Part of a small language model's weights: 16 layers, rotary positions.
MLP neurons of a small language model. Each row is named by its layer, matrix (up: input weights) and neuron, and shows model dimensions 0-127. Each number is 500 + 50 x the weight over its row's rms, rounded and kept within 0 to 999. Numbers have three digits each.
A block is one neuron, or neurons of one layer that tend to fire together. Before each block is what it responds to, as a language model described it from the Wikipedia text at the highest values.

Sports stats headings
L6.up80:492486384466472490467503527521444542478502485549520554547514503411476483519496519428516413557518408541480505387560529507503491503479528548515505541482489422566645456506433521485569545479504530513441461437533511514527524501494488507501417565500443521464524525428494503477541459451415485534512471443481532431551460568502457514437579375497429437572498456518422453519587556490419457542506
L6.up225:495520450504444500508490450529539516556552486472535467482517568517462485500505656463506464529545585551409439447612473563466404537501441516519444452429477467544557591434506487444485464555640454440570468451516498538525537532389536382464494558532546533489484514502481536499559509445514486526458494507513489416502483567401495481536491512484555562505521435493449437507445460451525463521472
L6.up254:508597435472573533503470584472474613507548476507499548460457448556487542547462474504553489507529503611473428422474474584452438530477508426443536491546437474534578513540406568516518529532472483423493465476537468418544533476511546489371476519523483394450467560473480464462511563478508513558517534471459523465495522487474514588462472513421517549440530517469517536506457489490467509558533
L6.up283:454567448521472512469546462502523569517582548554524483500439497580564494528488543561497477421593525469480463491469469594511443507520602505451528530531527487508466483526465444497555498449492515400478633578506513571518568482593502464515514513506516498524505398605541505438398470595535433506423505588615518515512531511435542523458512563480448516503499498509480495371495441571445456544481
L6.up285:429474411481489435545504626478474501485539430452413461474492476538453502440470532506480477483502589466448520405457458544475477498487536527588482415555389428513515468488422526503576510503502418429524506507453544605487512465481563486561473435527480501502370485488563475598462491604542500478477533457525464555447633545552572481520540516534504477507493545494454503501569512500524529525516
L6.up394:452573465473535471451475504538492513549496449555587520497598448512576461481528484410409511478516569450454474520629479570473522363535455445435438465461486500403467416498500554538562490535575522482525475576432417554512472499551527498481485517528466435418433520538449560520486466504500489541469487490458429554444480463536449483357533475488499473494464578413396519461459552530541503513607
L6.up496:481457602523570541533497539545507508545526541515512473566590586560561462511444482495512481443450542518438433484476543490517391615558496531531468503494525465519483349468599553454488465431565459387379503603445489589489527570429521541554476532432469502518456463428346503484516443505545604467417494478503466525492477460437475526430502480431518488450516529529451465536479489518515454587538
L6.up763:447554441459409588497433453549479608460547503422493561497423513520449431538631540539519476471473492543461425545504491487509582511528449504598498423454487543383542483488541500492535547473477496407519541434478473521516522565513530461563505491480556514583424500469517510467504514530468499565493475438504462558529545544484504464479514535566559500481411596515508469425474522533547475560521

Comma after introductory phrase
L6.up83:559467519486474522485553480587509485477434435566454464506442520559428485481549511591475566493444449511502551401463566551458529532548503485412556535619595456471515507560473461410461508523546537599520495482580494457462471553499549434520516594505571528535612436512517556455509518576436579459516467542440422429502501548529526510550561586460477493565491539438456482593510467485422526502509
L6.up122:470480530545523477520550533449492486487513494439496464402539451558452523559456586457481485526522483461526626546491478577484449422582422481600527424472593517519501488503589493458445486646521570592492418539474472538435488496477535581485435476443463473563456514506463572363574467467497630509441461434497560460544471441565490517540485496522612575500479446453500541545462503508519506455525
L6.up230:523502463459502503476485543497516515455516546474507458430511558548469527466466470501403490509570482463481434439545555482495529481559491591438589484557453442393552449584522519421511492589561494569469489552431525476546596562398400529487465476473531523499559508423452627527514438397464480476608548566559509473490599591461489487513418500507538569435420513411477483529534424454490541475557
L6.up319:559535443580497435439494542467475473535448416387432342443467480485497488554514468533455464492436580505509485544560479541453506563500564559513312461475553443580572530495530466477540529454562461561492492591446549515485480448483598481452426522511467473545494461533458497456435595540464516497498414511381478535494441408547543540494420503497505504514528558438504581509511508513413473441559
L6.up383:436438480502580470487555580443520512614385464440461462478525509533480412553541561511467535576512475551517545466553484559547501431516547461512538466597548401517566432484546470498503486488587550546514520454499472454460569527434556540490560466501578449605461541463401535462547581517540530473433484528471505435594569476532562516548400466487512547432462478486466424547510487486519538520548
L6.up523:483552513503466462534486564553455493481470432449451454527488563527531574475515602507528558502479505420512458560567515499541515580502411520567528471554517491600475476482460487501491526519524526433521545555501567462552603533492448495513462495594470441584527503479547457448451550543464522502458527558517410490638489521467490513468480507485519451449555547443502580545521519497510530396569
L6.up580:548515369410516505491452529461576513549519486487560482501467455523521542425576523484561575500482596497548575562516558591539446518569622522557463433457495548466499514519452487430356464541471474442534547523482533531426483526515500498549461453454445481452530512533424533509499557530483475447542447572591536481540522424586574515477605641549442573613468454408446460499492580586491415558577
L6.up641:465491536545597445460554583486539511563487547489427466493506383484468501550514528462536548570501484507437477396472416653525569457543535445514536543640552456551490429529515579479448496489461488441415511535510487495410430468537479513650515494448657597510554548518479513564583495438570502445508491533478555458474621500424516485481489457439481493505492444512466528519534598465510645502452

Inside proper names
L10.up160:569494527495557510484527540457559490593476481368418444527467522491538363481432447470538627483545492492470428517552522455466527545520496557489489455524575426451440525542471432470470531545484500519437518580419476556476547418381563467509496486492577459493556532450477498444444536478532481577569478527541510585441507439418512520441517579574552522529494440472456527456427572526484481485481

Sports team and stat text
L10.up121:524508460558373402487483572504520514503603518557434582548510470564500505543503567530549481557486625483433475459478505564476510594472577589441509503509464598488480558475432592457547500468446496416468505506518561494538557420485570487478465438454500479500483660488421587485469561396444487597471435488440432470561572477481422544384514435565619542582473509473454528507460529485459539434480

Surname-final word pieces
L6.up16:440505551441489450422437498471461464523467472590510452525582513493497477508413498443501449387631486447493475474524518470476507538461455550455449532573524476456479502520487522451498469488432524548450577530445583532456461430502527396447457488401463497435546495516559579569482450517498486529457500441508551521348530549574512396493469338471463453445473519423499600496498463514502502525516
L6.up129:549554416498579487518476424519469521474570592550475497593504506507486519456460489521519525485418435527385476487478462527534507488445604521475517543486520446569485476463484467488418540463548549557472522574512443487498474484493449538500522564520529538390488484516451485439554557479394493518463567518490504490483507586531481496533535428538526490460497484432485554556520396486538539362399
L6.up403:487519489519590445527524486463373514556551485533484495543556489648509482491453472562610382414449462529526507487500443543460438420667456469402587539532541481424539498503490476488458532452446567529544529433477539561598601425478483500549513402497511529443416532477456540467481433535592491503466528599481555504552510553456513437367529561596503452487481563524525535475488422516518575497509
L6.up439:526533582590518496495485489438494591534518511467494471506589444520475426490492434401543617542488471510461544542481538451457403487534576614477402553499498494557466546514523531646516537547544511525519470477450439463541494459543590567539581501526458532470486561528525419535517514475504465407450459576477472495546373563417535487394495501550551505489536490516487462432475398496495403474533
L6.up455:505524444453569608531488458513496501412484591568561520506488481545436556398439481489361526573475483534425456438546544515436504539541462541550369603484408475505446450445476543549457536539462496507496495585465522478589486545488498497461422555416553544486444519411554400546473505429474525555524488417511610525412472503477487491416498469562501485452528506502519583487478468445455476468458
L6.up484:590572499524539595522462488461440534506549501482603489476478582517471465447535488467458407473453460431523547508484573517521490577522486490519480506493550542555497394436391602529483479504365594532559534535536420512538536489556489507586431462470474492509497611446487425436484465389477534559556485492473566542424520539526552487602531537451573507613495487555471477490522630453423535473480
L6.up655:464525516514550423551474541425529479511611569470553567521566454513449530544459597429549457469476530544575473437542483484383507517553345560487485448380442453504434578405492462495541595555489551470495504474372516463512535588513449572439569508528547594569488503515469542547561522571480496528509545465489434490469538525456491435477543391548494465487478506479486608546408482491491484498464
L6.up757:523447466493498505498500521515425518404473546594551511529505567475485519474495403486491497427523448511365424429556530525441374596596506555578502488435510512584541514516467477525531549603457530531507450503519405416503542509537484521453468474474485502511535574520519494525571541542460476520464425565441465525530511511547411600547492447418448578523453465454635555510477513497437491448550

Mid-sentence commas
L10.up522:557464472507534521453536571453548521488465399551466457426454551545563533492554473601519480532424460522538547447695495585596486514502618505531436401527551497491479541519443569450370500560449468540439508504535576457471558540490529468431571544505537537545542438474465524541552535451473507515527462536455552554461510510524570482578531534486515560416522414537410503588501496539511484443539

After person names
L6.up210:562529502509496555459510483476492512534444578397442512535509528502531500504420464524638549535473510477500540477496419492517517462527501478445404534462550457530521472548542488449489544544476449489516457444500568489631482477448360559470565474481489494495430491522425436504395486393497394439553457474494559437544579436457558473483458531431467484579451443547544529530404505537510468473560
L6.up309:496507561425576414468524450481554497645464556546544542513551474504456495492496570487448486406459473444504591466411372441495514456428388523550534482513560528545538552517537496379548498516514498602488553495491604461558513519466405548501436485447483432552478499505535511414464518468469526553611447526541523438410436477464538526537526510526520536562478445529373575492488541422533592507457
L6.up358:491536490440432435457438394551497496456517607441540460589552560540424491477577582547406463429492465539447508482534536482512385553560475430492544513491542491455492483470427525509515476312493410490638593521484499510598410519512520579487415540475479455474536508469482516493483457477518475448381568493503451539494488552518536639416526500478544499573500517430542493532447552445528514465463
L6.up425:516474539426499506533494512443453512513615505503548590492470399554429454492408563449476389555542487502463379511530568535500460565589493512470499472531488490515474488456475571479442444464500495523513523473498528503554464428556625413466490426593508623506491506478618493484527468509545610499467386479488461528474522497527481551504584500456490465390546485542515516551578472514519512445523
L6.up525:504485479442369488499459484508493524507556452470431485494537489460384449475584511407512532494412465595501485555598451531519394505506528499479581522587570457531467491435508517488365487532529532487520532540517482411576400589371505472489602499421546522511423531480477496538392545557451536527436449524491590544576534526494526451427440498538468432539521488557511482572474539493594526453587
L6.up549:450423403416474507447527495498467417540588423559418447523480467453485553540515576467537489482518469505483456449544510532551427565544581460573478555489488500539525413517446533420551491607545543479563472549450509598491496538407400435584450462504540561507466446487506437417416404568522642454523560525566548473470550624521548610475497613532432490484541507573544518561534441508503458585557
L6.up553:521530487452551433547515584488466518517476495501531582456537460509456506503515556466484562532475528507571560517532455497523463416543519535369489515480519503477488531456511586453565398509449445424514562528441582474537622530525456429505529529520567477530452519568417468507480440476532499586613438495461537450511594461421485556439536511526469515530367493550551511481366528498485485470468
L6.up623:423453429446437517387518528492465519531442508558437545548605583527515546526438544468444471502424442543497530503499463511522515565528558434513496426508535459488469490597450476451518476519518542526502519493499478479515438499456532522614513488567555466475516520397521528387497551518384617493549521525597498481445580597496460510465356481443462571528493478552564524586454491518503534410574

Post-name continuation tokens
L8.up99:454484506471554480517620490535470421511543511489482566474555506573540409520497479558458488518545485500412498441439473417565434487574446540528490512508520452455420499577501411518581550502490458500381449478423439522520579503493486535455477515561559485490432465408481518557529419530438486600489506567603517428514545565438495424496540601541505557554481550497435485424430506447445456568558
L8.up100:464454569456537538398486478514537577449498532430496570497562555536513575440486554444394502508546540506454534435464477379482444461489484494555515489476506411503493417439421545578515508480598584455495555460469522496474490457473492451551557569453429436594391461473557470468439480520509497605496593529537465453494487497466549561405463435399476509507489363502469496501497540465485497509376
L8.up297:523550549519472497440540463568567574546552575531489545445526489497468524409523555501574502462555461471478423523546312440538377611558546552504450490476593521475438510511568514523482466533562520480520549492477477385544532612530447562485524540442451443500404488480488439451522495528468514530546450482547461530488445500542427451495425414426534468518455601420502401422521499404462568467505
L8.up329:450503440475526554399506480473483504463517611456565431443638533542436505491491497454536385570443507429501498497496469372566504563542447567537538558574541507466476497558454537485461524494462514557486470519500451489565461549543454465565539460487492463471474511478612398485513474507545452414399494530522512528480597548513468553444558517495590461579570514616488521508439445469472459450487
L8.up589:471497389492457495440438464486490633500553571495442485571497602511433482451607518471535500476553465528472455561465503329369430589539507428554485442554476496478456504451423531561480481543434541512464497519483581527540510400430503488541527539592534501463435511508519459460575475488506590542448505414467504539562388527481538386522512597503493468612415468541502493461447463431615442477493
L8.up723:551465469467471485425476493490421489548532575486539534480537578472494515531446439566515479485488466448519625462463509375445525560552548518638424514457472491534485460561463509481524519473487617435622515597529475478438478471381518453538466506478593547566590427392455453457530532485541421538570513534542474511487445561528515517573442572528509463545560516643548479681475481510531545479512
L8.up733:484508525454468555435437536571484481452614587575502496524493461555501503515563616479506485448560425565436407405501480507484501460481536477574443662450579483513487534541452415487573569589626495510566511506448545475453598459444521431585537515482529552487460441470465452492500453516575626459557593464495626548472565516425519545517562491459480423507530507394506582530475416515473553479561
L8.up766:509561482499431562487408470420511535564528489506505511544517565501438489508419454543492574472442494553460525573501400506473555572486391503586485557353533497402436461468501563538415519565596469417545454491606414415495526460462498483501570612455556557509514458559506498502534480490559558572500565528516536528463564447551492518530456503444466465547481482517510519527521564514550460426486

Sports stats and tables
L8.up16:493562471507519492496510469460500476547447425508451532470445465528528439490442476522508463484447591496538522521430491545499418550496639588521534432487495506452458514499508583547530441489524490418513504466526533527552497539435466497456469425438502489479499494483403433543452575453536470626511572547598520488421441516460507429566448478448578521505446570377530444408561571536359492511486
L8.up87:453514535435458476524396503495525417532463520499505538462522415511512447501623502437555424457509531476491434580496426569392440563461474527378431519507503508372445447525505496497494489510538448504495547457532540507566504565422525457464502517499578554462518516507507556503562459455495480561544442447550514401488548475486444545453572458448520633492521543485490539415495529438434467422594
L8.up126:406524555564481543480496549438511535517546473506507487443536573510560556538471577523532497488516525523457376446568460520559478478503449525463529525540424473405575512472469487354539480581434435434430542528487403392463490501497537474445538466471461571513492579509470544508487506526448547454522494502396489467550571641449501496376510457395463491486521485469478449467527450447460542562499
L8.up178:533439534487505477517456584551488490499588460435388522563494487487474610480504521463481473566449566565517456552432492499476495436468468472482530481490421470450478379567460553521458478451553545474522514549512395591465494499470516490522545446476486471488506475427471545442553397425416543539512497435510554460433502540510459514471435491401543526410605512475485535474524541512403571452489
L8.up238:461495503516467473528450544524531529551517475495522490468564534575462412444573465480470501452481592480475451466547455549572484533495507507523527481453478504484611508584483541598535450492512465496538527507563523482540586507507576544385578462454528472520500543390474535490568558550501481557536486438483427440541541540453337435463471466562589530508615525456485407582556442545502441521469
L8.up611:524418548489450468410510468522614399502550475453496534478488509531515476447519545503458518430528490450498508439515567519427440530551519495551544494425520547510539472437509525431480536509532555464461462452495529578507517595436490590560418554476513564406573562491406538466483453548504496427471449536445495489477453486531427405384516466529504471480446632500485480575530510478541459560575
L8.up677:438528550457460450606407518564515487574501489497372433546535571531536536442595563507568552483434565477496546473517546496508499513585497496431524422516414407528478554482524510463607465562523525443607470548538485476464395452433476514440546599417592455426557532376452423405539566482491543520532541488431514553403521528528425539534396499519496469444589507489411474474468525510452529541491
L8.up694:577432505438487528480468500517508478518562391469454573587476525542538492458513512445525550462441517540563481463396471478425499423480557500576429530465556559472505592498506503565573492524493429511599469516524541606503539470465528457545499504527474492435433460502433533565484565444500481565560474533356491515442531535468506648484474529484568546529427504547447509536538555549433466490495

Word "to" after verbs
L8.up2:467532463484570557551491526403502547511531530470523529480551495648487458474493643462492513483414463544491564417417523444512461428443467522483519564520514450511521459504499484434550526531420510474531460482614503606455580575495440613412450540517483526533599517542519568500497475465506463483493432550601532449574462487524473535447475484528413551466469536515466547554477580423572523586488
L8.up95:539462556570435491558453487508501467502472497425465485485556528414549435421477448424491519459477496531514601388438519568610487550580511506536457471597498555451455514512449534502504564448497500449461485523492500483428527525428471370458538490634570549399563510514618508430451509453490560491533558543523543388516396516598593527430567570443365531437557446556381528527408499501481546435512
L8.up119:500495512453422443507511500576547472487485489507471424484491506629471580599534497425537459436539476606536470528433516467471495494485540562555512466571486555438500557430400543507461498530524496431587574415473566515501504566450529545533573468438563579500519516433577431479491508591577527463475510536515477461456529553521541525486459507487490564449449573571421444522568496442509563520425
L8.up129:523519434569540548417547505333487567460414445482393492517479485570431464412465537504492426484452527517365385450522457566439509482483386544492448519553469506521463438424539498418537517493480534509529530507509478538525481498493431496449482561498552586407400533472454513512526437527575410502500508464639591468490433451536480545469500602470458484519524565450542497522497528508498523571497
L8.up447:451516438574538518514466551530447441487434590532491517507522514493567442496489492463612564544486577539485522571394513428474470456458519512487516478477553568409430554519467475534468460454456402439512519515434495478467478532551531539484502526485441558544460536475426586510486441441522537490510509569484485532512455420475523542459494570546381504436355506434425464530493473430526525532547
L8.up474:460491424581480572575535451486413529561444479382506479461439526553553507423553442554527585457644463455552496448440438431438530505572473479521487467506545517487515496544578458443407491425504513518496522564481544463461544574492460467594553479466510584423511510422431525517621500434519414455564514509498516541489501637527488511537505501524515585507614487408443558465498493441438458507508
L8.up557:534477592477519461468583486466423507538534564458469549587481463551477469543484421427471539509466526404457511471552539603619451530491540438528510509428501517586481473542535560450455486416640441523504549496536462428520558532457457541473482477449496514523555478643521541527468455474479639498505459547500536603527461493500392502447498563504472579509456470499501420505481518515529483515498
L8.up608:496559466488570539486488515499517521402535486512448451472495565471502444492553481479576513559480499485611524521482555533557457509535456469470466567490537605451417480548546506560594537499452514496534446555473509593500495579469486509486492476465540462554457465481526546455457508504480605525477406534412494509474427486578551518482498450470487511486597500406462383584520540559455504414460

Surname-ending word pieces
L8.up53:555470541399524533465496479502522571434474543503612486511529517514417476433483535441546490451436370512557529500505477462563421480585453501580432465548403405503472436540482489532582535476462517539444455504437497484510538481486530501472412499465419475568419503518489454566414442495453475393526555510452509485417536611452551586430427462523457427471486462434451456529406529499496409492516
L8.up162:512521489590546525465540469505448455489523600468531411464611535609451519425483538490477421498564392546484544555474622433534551521529548460551456466492506395411522526520452547446539517487415482559437513455516586486615427517441531542422462556449555524464456499477519418530453444440523451453470473572541558494373516539529487502502454450551502523510454513481491533532456476467554445452538
L8.up273:465543459521490511461382439575553517507505566502607522517570553460556567438465457538516429524526443531474537504498594409499495570537470517428475442507496553458437502435576506522596552579560468418482496449514472476561573424518519448413504503462468539485405589500642522540509472569440587447431444522522593446576516566509504414513522441475435455575522510486504463476416496503456464556541
L8.up394:551519502458502472359500478402546463535452532396464562477556513567495527578510538510590434464531532584549398511436507496474520554464445533543514461422426475561611516490586461545540437638507431555461615455428515563504439485488456482520464528536447495449455526473508453559471563478406416469543506484497532476536500540466510552383521498533588535468496589402535441491465479507523514514498
L8.up442:583578418518534528370496541397493503562415468531440508524579554438521494428462553441548426334570455497514455493537452583409513485494484496489497583407498465471474558435467490424579528507507460504374497634476509472513526467497484548533562437448422597490539495501527577533476433472535556555443446502451461539454500528525591430472488390465461541526553492369554564476482560537459482566542
L8.up445:572549480499524533487584492454597482589492489431448500491485505497557430425410437589435472458416402495455465514439571535516446572543481512541466531459507440514486495459630443539482504539510477577445496540444482544521478518520464508475409602402519500541486479441452563482493503484539504446526565571464506473512463508484462481470433480455532505612537477456448560553479484466464412469478
L8.up460:456502419516408530448469485496512382464540537499519443598531506541524511446515502451476556459460613438534501410446489438549494537572604524431557623568502519458558439509524592491560495527377559621483563584482520460551607446587478505483471463495380513476400549619469460521546395521530529459448527512504561503407478451553604470444498430412460513626494493473502537512515455505492551504469
L8.up491:483527472484502471427578463554437600429511555476421498511521533575495480448508499466429412502484542412513545504445510550505534549521540594500522445463484485528483556476405499527458463573500498506503516517545433537544546457484445530500497475478599492449529498434503413548397437555457547458484503477517528464462492548534465481530499445469532529543533453493468613491452491506507505406535

Surname-ending word pieces
L10.up595:490535529497586602434436512529563496509540558508545464429592540548517478405480414434577487467433453579473460596479565491462517520435431541476456557511539514562465517541464495502522530564472569437484537556537520458590508413459498596490501524461495471518477532491539499544483607513403488445521418599479483469436547550570539415500520409578518491446485568510545515433392534464448502570534

Mid-sentence clause-break commas
L8.up10:470498572562527545441401500511460430431396470489515563425447381471479493540560445469438390488468462538515530475511596449507516533463473533535442567565487484467394535507503481491437504455537463508495534488543519492540577471395518543542448528450500494525521560478461448470585412610592477494446460562593487451432519571487486432608444512518450538482473480487446607487411536489489503574475
L8.up102:421541440449560488505527495549498472519542524583449487504414525513520495607553501481502550543480515530492507479491555500549579511409476448490546472522568536445511484492496473528512491569561495536578542481450529500493481498621465523455483482529534573494476522481503504459596508448529378468533505510480457551497501501416569490506481540482543553505426601578559441467509578508493516501538
L8.up150:543516444527555468520591582571499479543440447513467494424528486521473407477519456435487525460503551467505475454531516489586561602447454612499565454473580460448493509409568512503503517480548412502560462517538498461478530439464541395480586547425604458458488470468497485516459518534543523481464428465475554519494534414539466435496534509457526520430378458526511542421483514521447487479564
L8.up261:447494495470543563534477580566533502467535470407468552468405471462465495544593493376471477566584498493455482401554528479475540494491524498475463493533456478505603418526529554542490552477543368425478569483463532582526415548452526538443526529475535475469565483417454435504586542485501475477536434599523492519493562536533441522548463494507422530385529431586517445512536548520518435382473
L8.up314:469552455528524472593503441548503543542431489470558512486459503416606420504575622386442571516401556575487476523539526470545509495516510421488469474527513517536479554536509419454490441472498501461393502575574525497536396488455514518499460487574491532500517540480522465547532477474442526500458373470485481459401467465553460441456552479456573574515521506466440551508505534523454534448471
L8.up318:497511503559470553491529380568539502409539480433487539449467468572465557473552509512525539420496541436540421506515534466455492569548497469373572471514533450461502482555516507482480475551433546380600505469572367493513506486512523570428563550521495564571502469497430442563536539490571430501515430443572394502521469484457490508495488514556523548378378444506490455553502556480489581481565
L8.up438:504469509495544475491482513470532450405495474448534569434525522482464439517558493455455467532534478461605406474565485462533519505463521544491521549555559534540529394536564579546499550520499507536471515421497464446483420561413526493384496507500519583484558463512470464520525472609574527572539463444458512474392487511467483504563456497435488514479609415393486485418436511479378520504487
L8.up533:445562519484440438491487528394531430422546480467546578484459580571588446500437510493486496460563531452554558496507432495579543522534543541518469510564541512481518580519500488383510502515516580507500665539575465571488514509398573582546544599478482475450522553463530447492613529486565417488546420594501412538480504527498501471532491501522515467506489503506520510606524519523468444458521